python train.py --n_layer=12 --n_head=4 --n_kv_head=2 --qk_norm=true --init="orth" --init_std_qkv=0.0427 --init_std_up=0.0427 --init_std_down=0.00525 --init_out_by_depth=true --lr=0.00128 --weight_decay=0.21 --decay_shape="linear" --batch_tokens=[16384, 32768, 65536, 131072] --doc_mask=false
MLP neurons of a small language model. Each row is named by its layer, matrix (gate and up: input weights) and neuron, and shows model dimensions 0-127. Each number is 128 + 24 x the weight over its row's rms, rounded and kept within 0 to 255. Numbers have three digits each. A neuron's up and down rows have the sign that makes its largest values positive.
A block is one neuron, or neurons of one layer that tend to fire together. After each block is what it responds to, as a language model described it from the Wikipedia text at the highest values.

L8.gate0:171110118123103151108156147135140152163130127094123135118108109110107149128077103125120175131183161125105107112131096103104111160117158135162115132104082131157132132108089101167171124115125131131104144142112141121115078091130117117084168151166127121073149120123114111114094106086121103104136175142149133126160140133136144090098126126109120130131111168135126122150137114107129115110134
L8.up0:178127123111126183103128137109129136156118116111132141132129098069125139113111105122142130123128130104168112173137083109130146129134140115137123159150125142135083133118115165160114143131130118099110146120168130138140111174142164092130113117102105189118130130147063137077108143101089118105127121144146104130171103112138090097159104131166090147145173177122159132139169122079117136133140
L8.gate18:167154122112096164103097141126146118123124110111115127170165134131170080108161147094171131161110135132098152156147160145120117139137117170124124121110118170136092186141114123074092153131132137139132128177154155094142135168134106115123119109123109093144124153061136140169115128107142141110115097106114102150129136134132115143127106151132147087116089132132137151100099147131126161129114
L8.up18:128105107139160131102129106171132157099141163073092179123133145111149133129135184159135124129102141114110104130109134103115140139120143132106122136128127140110133135132138120106132076139079161148144130132130200111173101149132119119175127160132138128164141118151104157152116162087132134077161137167153111126101124071111153119143138106143137113114129076141124135130130145122070166077141
L8.gate91:129095130169131164126147155098155146132115142088160184109117131122174114125153089184103155135122093074137145141116098105094161185142114125119103117126099130125148147087156114139142123123107129168139113120112150120124157169076132154111185147119130127171129139120144141159105130121081115097121115127099119115140120150105118130128168087092089141173130118099113156143116078114127144104135
L8.up91:121069133175137144106165144120120153125141144132095126137159121137150135154116098095101143114152130123154125097160170133147107166147144145079111165146183130143106133105141155109145088118065122093121112133147168105140094155135152164144135107157126145120105155129135180160101137149113116119119096091155143103092084107171132114153116114164129133184147132087113146118109145135127110114139
L8.gate97:101102170116128180163135143120130150099071168139100146170138160141143146128138142100113107152123162106108101132120138197107102151096146133124120093142146139143130121158098135139166131144143129095104097132151151137123066123099137128113111173097117126123131136136142148126119084145138126108089103113143158164121088168087101144149118158133075124133180147120136127141156134123144146134115
L8.up97:141134144126126131189104170124092109123108123132122106108143171109132124112164148118166114108157136151140139092122128147057123117082134118157130142126106146146141099124120144110185125131105133138108139106102099146120144098118103141129141137136126115061135076121151085148136136138154183168164100124122158127131127156127156126151171105143112181116151183068144124115107142108135106133137
L8.gate181:126106134169129162135139161142149116111133157084114112132130169134105095113147104133129120157074139167114159126144122118135125157142160123112112162105098118131100135085131114118149139112126123151117086086161122140152071095132114149163120125141146138140142111113147147151062120128149119154135051120101141142118119136148115144151156109120137130134166129100117119112151055106121095102106
L8.up181:110139110155123141148153143179168093117099105105124152127170102106149076120156141126112127134125134121104119148176168129112118134122171083150136140108117144087157116125163146115141159116118114152147135106124162057131169151159102107135119137119159075145126151138062150126175131149077094143087126150101108105149130132129099152133116114136084163136121154139174112127129145188142158121113
L8.gate434:131204136098162144104108150132152125143155167106150141136128107109142103111134089126152152155127151101159104100124137119076152124121147094136092129140069149109061094137138108081131133135122167129139150126149150108106113137102119135134138174122143138113137079093135110162086136139099141109143146128137163114108139148174152145116174112129112091138121137119118113112145110090141135108109
L8.up434:158082126116165166140114177120161121124140093128145165139160133121123127144081119105143128155136138098158158110101129078118140118153136085113117146149125130154100124125174069109145169147083136124117183111142126123062123114120083137136136123109145141128118136148107127135125147138136146112109089156166147128125066134133137119108178133126116157090147144087138136128134208110143105123098
L8.gate519:149125133123144132132149159148137140092184109088168121122105120099132117133152114104158143158133128086111140142147134109101144140107168100119121144147088174131096140127113127152139128128091140151097131122185128151096125135128093136130101128167101101099126109114099130107129184166079131089120125137137124109159108153129085088061158116192137139161148130091118170129131129081155128132089
L8.up519:086080151147129141124122147141174111099158063135129130083120122127184112124141144073137126174115153135137129053139119117153172139145144115153116137122122170137148137127132118138143103117153169118152152114140156142086111080126141097127091118116113122127136183103080125130169124114169120120126144137182127152132110120128100121120128108151128124138151129103117114161147116123192103116126
L8.gate638:124101099105133121161149151141162117111170107115107171128167113119118101140124115097130124108149131115149100162151152107099174143135155155126109146106109139144098099131145112094164060110160168128139135116168131129151147143128087170181153138111116080133110085101127160152119126059115133124122150149139072158118143117133130123121091168119111115105076155119145132135173135166126083103107
L8.up638:108105153133143121122143170112119154158122163135128149150180091157112067170159139121142147077082100155103112093128130136098150124123138130157115114109088110111116145145107139134112121190067134112102100187134126140130137102127133135162155103169168146136135100139124165120120123181171170130141134099146156086126147128118143167111142168158117118087094096129136120153138125138105114120101
Responds to: Commas and similar separators right after a person's or place name in lists, such as Vicky McClure, or Eugene Prokofiev as, plus stray function words.

L9.gate65:128101115107152123068126162107142136133119054100156140118114116105144154120133105116179120164154143125119140157149098109101169121082140122107088103122152157116141122128153100143101094134124121110117157120152185126130131128142158135168095154151126141130146089109082140078092183133122161128173125124113125124199163122124119112136130102120119150160127152142114173118116145167132099087135
L9.up65:125157123112151138119161150168142120099184137111096141151158115191157102108098108159133140148168197184116125140172137081117081144145111112133124110134138151122105113142116140095111105121109137110137124086113111127116126129115135125157116128161143154150109129146124134163146098113113100114155126134136108111092148127138179136091152107142115087156124118091115091114169103108145080160124
L9.gate385:124142115080164118124119171134136136105104123101145147097106167171167143115127078154151112141125144145144108169116132117110089118110139075093119103132150161102110151121138087093142115111120153155117162144164133155131120139124143137124122137159163173171144139129102111140082133096112121100128115134107112146109172153162147156110152119096112105162145098149103136099109127140146120187119
L9.up385:141124106110126148140118142108126141155150141078134113120099159096105097094168138126167123093114131123118111105116121140065124131142134121116101102082137100135138087160151131080118112155120137153165099085156128157127135097174123113135146118184153131090127126102082113101134170146152174085153148119193071132119131134172164140119151171146125189131167125127164127117148127124117126128128
Responds to: The first token right after a subject pronoun or relative "who/which", where the predicate begins, often a word fragment: as(ked), not(ed), to(talled), never, still.

L7.gate280:151104128094177112113125111135110151146127106082125111100109118116107138118165112130147152081144115128132089122114164115127115118141124120123125124119119157139118147113126124166180090124122118158130108104120118138096075092134106092143135115099093107089145165103183103157155082118158154162117167124151117126144140115124102133078113162160142108129147109116107159130100156140123066147142
L7.up280:129102119134114107132167141177158110164130099140126097133154131142115138153105146105137153111094125129108098133158174090100154172136146125130142140159147124137091128096132136111128137105119132129122130127131119136068140127136138126158160157150153137144134118144139113113144114132097102105137124135106090142140113111146161102137106128109130085126148131113140132126121124113166120163142
L7.gate389:156092149090124106141128146134104137116137115130106126106199123102087142143133133111081132112140147093122101118138099102113099089142111116111112166122093158181167121127121092084133174117125122157119119157125129129118087118081124149106163172157173139124126111087131080131105107099109160175101113117131122147120138137092126128101126164098126155085169098122146104111095128108129129120120
L7.up389:130120168156161127133093078107166093159157108107125121110097136132126134152104151137089125107164123132184111091124149104170153122151126116150121137130139076133154140140180105101082140119111074142114094127105152132077124106153083129167141138138156165113134150116158065138111070150117112140163154136102131108127136164094138156121135158083133131125139103138125129122076113131162126121140
L7.gate441:139145147108143147110107127119099129123130148125104179137128155124135120147115152151102118139161157066111120112125162126097098094099203104141102150086121184137170148191132107145144113159138138132124101089120103130109105107154123115117135185133127173113149103144147118136169071101131125145172096164141162145129152132152124127099144119131098160124178111119096158131106115122131145081143
L7.up441:144159149102156150126094082121112121150116171153141078118100102133094141151113105138109135102172135142159091090199118102100101141103118112143111131144110171053100154137121153115089188113156102143108131109136132144105130122115085130132096118179094130146134122184095084098108110145093116086147125138139128130172152126129120168084130101137179135103169117123144111151127068131094110136099
L7.gate663:101101124123137140120134121148180115134136168111127112122151138114116123128158139126082126064137105105177178127093098131068128125114114146115140121185111155160115150116132139155084137127098108166116167107179087075143143129137139162140149122122151102138167105124155109138071094115121141164094138141118121143095121162094176104130112106129169137122124073096143135083096165109158154151111
L7.up663:092162105121120139158085111126086129130203145144129154156127179140109138110109137145106141109156151138110150119121147173139134155155112141120111130107135156122139140122061169107087124103127162105098128122102147143094124128145147133156067143160123098089128125114162148105159148112110119120118111106099111129125159117147131117091141156126110128135150149139097149161125129126133110104161
Responds to: Word pieces inside field labels of Wikipedia infoboxes, tables and section headings, e.g. Dist-ributed by, L-G-A, N-R-HP, Profess-ional career, and table column separators.

L9.gate101:115086185166155173121118134116107137136142097092118119088115102107144154125084131117141150104141099144161125146134130102169098144129085111127129141141119176134159125116136101142113154069124124147137148129144118103090117078149123143115137085141111099129146122125094120176142121156093100092143142114139119126121143123135128122107097137186140126146108101092145155118139148115134104094101
L9.up101:127120131130132114137135102166135146139137129055103122086119152148080135131122087188079141103104191138120112137151151089138167118114117137101123114156122123167136119155176102111140105134118107099134114175184107108154149108113183110120123089110138098151126140140118144106111136096141172133134115119137133121136164084127125130140087102131129108163157101138140083137136171117155144187133
L9.gate551:086083141152144143129112147122119149135156118130077110085120153146154159134141093134153127092129114139124129159140100151162115141115121138031123133123127133169139137133102114173140085134115128118133137129134129112105115139107114120090137094147095120106142163154133110145084128108140099110154140139145108162120122067083139134096157166110135125129079084166123111124075123115124121104128
L9.up551:077098140156131103106142113133099162129142154107092176091159115120175123168131138133112143106155116146148069125134130151132125104095109141131104147167135125144149189123125106149131091125081148119157110126121102099149132118137123152094113095138142127121124156153099130124126145153143128120151134173082105135092160095134124131108100134160113125119131121121133148148097158123122155130086
Responds to: Units, separators and header words in infoboxes, stat lists and tables, such as /, ft, area, Time, and %; it also fires weakly on random mid-word pieces in prose.

L9.gate128:127113158131134121121129139133110123122162164131097155119181128146157172147130162099104131134136177123129076125154148107115119119153155128117129091129104147102121119100110136083111137109196085151126161149106118105095112145145105100080125134112168141121141105136141083151179126116171099121131139139185158103169134131135144167099121128079172104099123096139121134126102155095110137159128
L9.up128:133132107127114156187114197105170125100135129132185129145123108114137149162141122128140126144092107105118138146173137123149117125117098136121135134133136147103071106075096104157116125163134113095107135151135126091137121172145154108148085156135173103154112139118105118141118157117126099126093142126156135114137099130119110119113116102124160132105117149067129121103144179123105170109100
L9.gate133:187132117146088133162106117099112074160134126150125147157132128095132145119126135126122107176182101122157121117131104109167177154115160158125107087114128090161106111158111146136129095127169111137136166147138094146115131135119122115094124150127111071075114130108136150130160088135107112139151152091142131138123115088109122137082120129139127088111130154135156096125114134125120158158098
L9.up133:157131132108142150115079171146116129127093096143148098143053098128169156125107118122140118135097122130111101118165092152155160106160119104109143148163098082106114107101150106112108113148131119168125083152142104129133157160165129118126075142128143114121129126145144124129163145132121132086137110164170154138096108148147121139172083140121181160088147125130113134095135125126129134150147
Responds to: Head nouns after his/its/this or an ordinal in biographies, such as his plan, his first match, its fifth album; also = signs starting headings.

L8.gate14:115089140133104128141124154108153091114125116147096151135121096094101114140114134118124145110137131144113134137110079114133124135107169108161117142151159162157153132093168114153126116123147145138091202147103122155093144110074140110120127091149130100114137168098152107118137146110153103117108122137150124146189123140122103128130141108138100152111071141109157153118126119145150097124070
L8.up14:145134139164090195107108117150085161126124107147129144143134158123127131097138121113133154133160124125155145061128186117103102148136137122120121112147152154172138124123121124118130109164113097066113149086119102164128146118120092136113130117125141121081137136139145141160149134123142153155165120083105174104134162114157146131086124094126146103125156106134112096135106148148155119119140
L8.gate204:151137144114110160128079089129116124193069120127107134105106116109107148180141144119144140121090137090132091095122110146140118112134174113098110138118122126146124148096142121104163132119087146094108137159159139113126139120097153118084124119118114099118146125163099093174127130108151146151144128127115147160155111125118106148106141143139153098173125138148136138140096140132138118104127
L8.up204:137109143142148150067124105141139127147171086102099135124142080103152128139143166176125114062157118104117137097115089150134131128137114083111114113108130103125159145085116140079116103095131118132140127132148141143142160112176129159096146096143161123112156142152132124136087151109161141164194091130117160134121113113088106124121119122125164100153061095130118132146149148140112116123144
L8.gate222:185120152131115104150129111130125076080115119131084139079126107182090149121102197148081120079156168114134160130128139136103120122125131136115128125145114143144160110127100161108137159112150116131158130099169117144159117106105147156092137120105125128117153103151162119113117131147177136111136108130143137115119116104173156112148099123128124130158185119108161102140088130149106104121113
L8.up222:125155193161099138147104104152123104126163113091125125132143126120104129146134154133108096141139156125090112142102118099085123137138157137149146131144123085088102130097163114092144114101120129150117128134108115079094152098105109133113147145122163140147133102128112103126079130104132143155181180138119108117090153137109121132125103136153178150075147080116126112154163107120126132134099
L8.gate301:117138155119109144122131144155162136121120105173132146058139127092150106169101119130117135071170139161106073147126092121125121159100101109121077144148076127114132143124120120092121131079125155123155160123128138155135118115155127130091145137129153108180140142115148123177140126104102130126114135132144131111131119143132151136073117141121129124126111136119099120149114086153136108128123
L8.up301:140128138120129161131124137118135091160093107153134174080143112115141124146122101125088122074151120175146145108124150131142132150137130091157101145134090122144138107119170120126100116087097118076124133085106081109092168114158128095126148135142160119147135158127185127153162099141120096136169182127143138085106085077111182101132099180135130142104124102118119081141124120160118098147168
L8.gate335:150075179085167095110125139124098132116138076147141170156158130122108080160150155142134156139159109157138099130146143111089137174113160130143108111132149108154167126135116123081110163090103149100105159105157135101186146154114138165112125160098111109129126156146112146143080130141145128150056077154151110156115115122119132051151096120122113125154176175123112107112130131096135097088137
L8.up335:123134131099131129132190163103105088097064108142119121108106116155136124127117106092153108092093115151130128156144150134164141134113100173121098122145166143140141154148089105123130069134114128111139107126136163142106111096120155115138154112158124116117132187134104135112135138127135169122128117135129133158135142141147134071113115114125189104174116148162186090170130157140153103124114
L8.gate560:114092159117135132127110117145117119126114115147097166106123068125148136169124171086142110096164102123098093095147149122133115141123149116133102160114139120099127127128126132123129146077106154118130117131145118146145105134120137151132111115122142101143133148139123094108095124126107123163087156136112089141121103105161148060066126079125119156143191116120110143123109102121105126121125
L8.up560:116138149126146118126159149114101118149126149101117151121139119123153172110108095099139131144164152080175147100185090097121163136127169145112125132090178147137160164144191085159140132093121138126108136140152126119108123120133135112104131080137128118082144172128141130136142122086124101169129123140089093138110124175109103127102113155134116161152135173083098086136112135118128136148156
L8.gate593:124135130124172146159065106138124127106135108137152146118146124127111113155103168151119145130126136123132107158144157132130112193110081144127110126169158129079137126105133138121135171112105168121115139129115100123114087126118091139083157146108126079128141161126113107123135111074086139134127168173141144125128136129136137073127127151126137062110121111139135128131130101104161118159138
L8.up593:107156096147095155134149084159153136171156140190105097115141132154107090157107122102135114135120146106135109083131089131159122117133094121100107138143150153139132194117111163136113125159138098130119136176137135150108151158133110148131110125134126140173109164128168109093115148112135143128156098170133117146081115119153112106079156114146117129114114090085122106152139147127119146139106
L8.gate637:132105155133131103096125125115144146124137141097171180134118126125130108131077100142131139114194134128119189141100078138121144144138097144132126117136140170101136153126103124174136096110131078109137137117087106097122121103148134156072159151095110133117120167122125147112109130153160123104102159143127115137142125090150118125111118145210159116156164092147151133082125075133183151109133
L8.up637:091109108156108135125132119129119137125145120135092107157133143164109115174137146106157179151120164137115132123085129135154118140058131136123127120136124150148081169094101124123116150094166134140101111148152153120138152096115156143106128120098137092140122170164102099133138105113086104155108132154138121139124156147147127095139138154134121142156110124147164098159094123090083105092110
Responds to: Digits, superscript 2 and units inside parenthetical conversions in infoboxes (km^2, 1.75 m, 25.2 km/h), plus table pipes, field-ending line breaks and some mid-word pieces.

L8.gate47:156085143154163141144085111150155127135098121116160131126171137140100123108138106128095118115112091124129153106144123130113132118133150119140133089179126104113110138118118116131124113121112121137090140174110142155100088148117088143123208119127147168116145118118132126132132148139122135146157116102153111117171113109148103121108112138192069114134123130103086122128107166096127133116151
L8.up47:158140091126156159127122127083129108116100118112128125096137099087092153143155151164097158085137106148119147138108141153132126191099107122107131111096133085146118121116123163139156139111134096165132118078088115093116153091159115166136200093088145124146140170070129075081142112114120105143113090125105156130122144146100111147123120099134118164132122109131084122096150135109128123101169
L8.gate90:187131118106112114150164140121142118154088171104147131105109139140172119136117121147167136137159140110120120138132103115118137124138153157106128128132128127136093131139100103129117081124137146135145158139155123117107146137147106107110136148135152054093118137089133115137126163168105120113146157129178177133158111082122142139107150107124142142120161107157137114119094143106162122143125
L8.up90:147155142090127143151139141118132118152148156134121095124125129116153141166109133149166148094108155129092172151169085140145120122159153119104122136140106091099132092090125109107061087122133124160136126125154128126161146087140149123103141119129080101128130178163148131098152119128131092115168128146149146129135089094073134106121114113196146116100126111088087133132108109121122146159119
L8.gate156:129112111140106139149140123113080155158106087124100165107131160115121146201098117146111098112195087154134191147107104142087135124122105128116128119116125118101124166126169112098127113078114086165118126105137118088109098104129131136133159142172163154150131155100125086108111135140107126141092138124157120130138191149137111135119128118139112099098121121141119194141128124155166139134089
L8.up156:099116150138136139150153087096087134134166137121121190100119125142057100175124130101138133097136146129138108122113083113103135111143108129130121137071163140141117117149166116144163126127110075124102102088080130123102129129127134106133149124152110186141129168122135124115141119092107098123146115137156158100129122161137168110142131141135106067125094097069134154148125126116160150128147
L8.gate187:111139136179131161148094126116084134189075139163141123127116104132139164111143117152130139122124146104066136155111144151169108113145130129112123156094141133126094115131093111148110119129131093155127112165129130108139145134082141133156114125115156092123124124126116110164139106137106091107147151110175142132158122110130146158134117129140105148133127133150160116130089109093093121151153
L8.up187:122173134145114110143170121149134149135122124111113126098110115117083193182127105127134108135205129112165109136181128109101137118138103138119150142095133135120155113140166135142137115123114126138101114129128100098150147155121119133146086129112081143150123158129098090142149095116143156149146173116127149083135078104086131096118120110151127146132112102125136138182064091127109151155118
L8.gate271:185134158094144136161133125105108167119111153117133110079119110175132161173083146153133123100132103126129126107123113135133116122124140176113128123126173117103120129128099110125108084114143111115110138161150115127171093125114105125140142118083072159105119166122133103137101103147105106084102133124150095146112078127163104134141097133153121163180131118147191140122117154127151165120118
L8.up271:184137119161127152141156098120120122179066101108115120090158102135129165118130146133148136120165128188107145106151134128146136116125120106153124169064115115142101149145104096197107133116144099093100118153140156151153130141137131118120110115148168134120123152116146109115083099130136132152102135144125137100132081135107154122114121128121130146100134151130153146105124155119160188108133
L8.gate313:160146101143114117179137123129092093130129139102100141139089114143122134131159134099113115133132139119137171125120084132167137118102104167141124127116144134134122095127093119103095098126138094141121135181083174112084138115133135105094106120102178129130126169151129102111169140087117158147171153085112133099145146168122082124098127152169128124146141094106159074134130133069111130129130
L8.up313:169115163114123154155121143143154118152132160117179145174115108127121123129097110097166127147176161125107127096116098120181083146137155144131147153126116142095131108104126101128145134145129131167110138126096110084126082152107082160139120137170110149138115107159129106131111134130098108153115150129155179080118134137099122124124121111199132085089127092136153114069130133138112190135110
L8.gate375:133133136114127135159097094148135140184127086156128153091104112125108131105117112156138146126120106111108170171187127152109074115086156149125111152184146138125103149148125118117158104066171139152106133198142134089084102149105119148093129091120083098104129177091089089111141120097150130130133160127134121144140121124161149127133128118149144143133139101102122140112120120155132137152107
L8.up375:133126126108158132129118131169140136106134079138155118107123136124134124107117107125140129188170111133140114089156117154109055110133142145134151100152124161114109135119105092105112147180131210127111141126148134148104151159142117102154135068144116114176132123083157133137155140154106153123140148126090155118155102168079163154092114113126156134123118122144136116151099122104150131123114
L8.gate457:133090140150156110111083122111123070143105115157138143119142148148095132125133139102186118128152125130098125099114138111130093134175112148120112093177083145115129104127120100121087120074147102175145133128157115113091136120127102131111163158170123083127119093124151132181121133150121110143144123185138143119121123111139115153109122110128178105139162170087119108092118124082134093163127
L8.up457:154127127144094146122083133073104114121135150121120105123116187178121170112126161148161124066079173121128154058106083120160127124132147134151136150128119131139117134143145139141147127130168121134137123129175144130113122121085127135148123105148111108100108187148170145142095100148146125098153168141104144104134072122139128127118156114101174133156083117131122133107122129104157099151111
Responds to: Final pieces that complete a split noun (reput-ation, appoint-ment, streng-th, Budg-et), and month names after a day or "on", typically followed by of, in, for or a number.

L7.gate59:116120098124097136110144156113118167119093162111116133137130132153135127107178110076126126134111111114106129132136136128108133124109151145069088119127108181135148132087109147140165151165123115112105174143173133146118118148145145119159104150144140129159129085175125138148112116106150151091099108103148094158125145130115123153171150138125153126130169112134121104143134106147121107154123
L7.up59:138114149118106111149113167157134141165094134119151113119139118118111128124103134089149130114126132106142110126121086126093123111130097107128124085086131094157136122108109124140157100106109118119093150165119127116145128096146117129099097093141127154145127132148116194118111109135110141126151112166100135187138130129112130119120160111105108125120118106102145129130149165143128139144114
L7.gate246:101132141154149111168114126159152149096099130169163118156139144133134106144143108119111128117151188118106111151148117108097138134065135145153094112125105136136150101137124130152103176147132138144122122126148126137133119093099146144117123135102123110141130128089115154086146151112107093139115132161120152187150128130131104138111156119144138090128188162090129148138139094146107091135082
L7.up246:117147169101142127152095149148153132108137170056116131142118157135136141152118100136171122127101136151115135132140109172084092140095129089129127122114116163127093092140115101121143138186100141125129090105150152143128172120128168149138138125136113087179130103132102144145138144152174123159184114161101135164175138155109110141092133136154106130150149159094142141126122127140158112107117
L7.gate470:103144125134136112154101144110154127118167138119120153151090126101104142133125144156150125127097140153149123131180136118090131180133110126117114106075132135138105141156096140134101190135143137143125158121146184178134133137091141151147155156148154086116129122095115102086131165121123109095121123148123114111164111123107167139118159116071142090159117163109161093140142089123105072083113
L7.up470:095166131121090096106104148119158142080148121157147166119128172130082111139144133105094137109094167114123145123119125103059126163082092161144123152140105142135120102102117133139122143126103118094100107045156139089144069141111134109128135101117117140155123112163141175139132163119105124149153118153126117131117058141118135116125147139096165121142143120109164159092126104126143138125091
L7.gate603:115119114157114150113151163140127117085145169124126142134124087150134144175078159082142112156114088088125100132133120156131155162125121117115115148121134164121137117100131143085108100125093137108139132153121143161124119148113133116123123134175117137155118151106113119126128135124124076161111136133149107174120121109130095134138134111114151128154126151128098115128135169132086128126114
L7.up603:126172147121135127158136114132087128093098133112104174132119104120099112161159165132116147159119126148140121146146103115101098133105153149123128157103156119143120135152102118126118226111156130147084111146153135102108147204085121136128131155094100159124135103076201084108123126126150132131129109160112136144180110133133132136172155116155146095139100154103097136149119142122155103107121
Responds to: Commas, "and", semicolons and "),", right after a proper name in a list of people, bands, places or teams, such as "Manchevski and", "Sing It Loud,", plus some name-word endings like Elect-ric.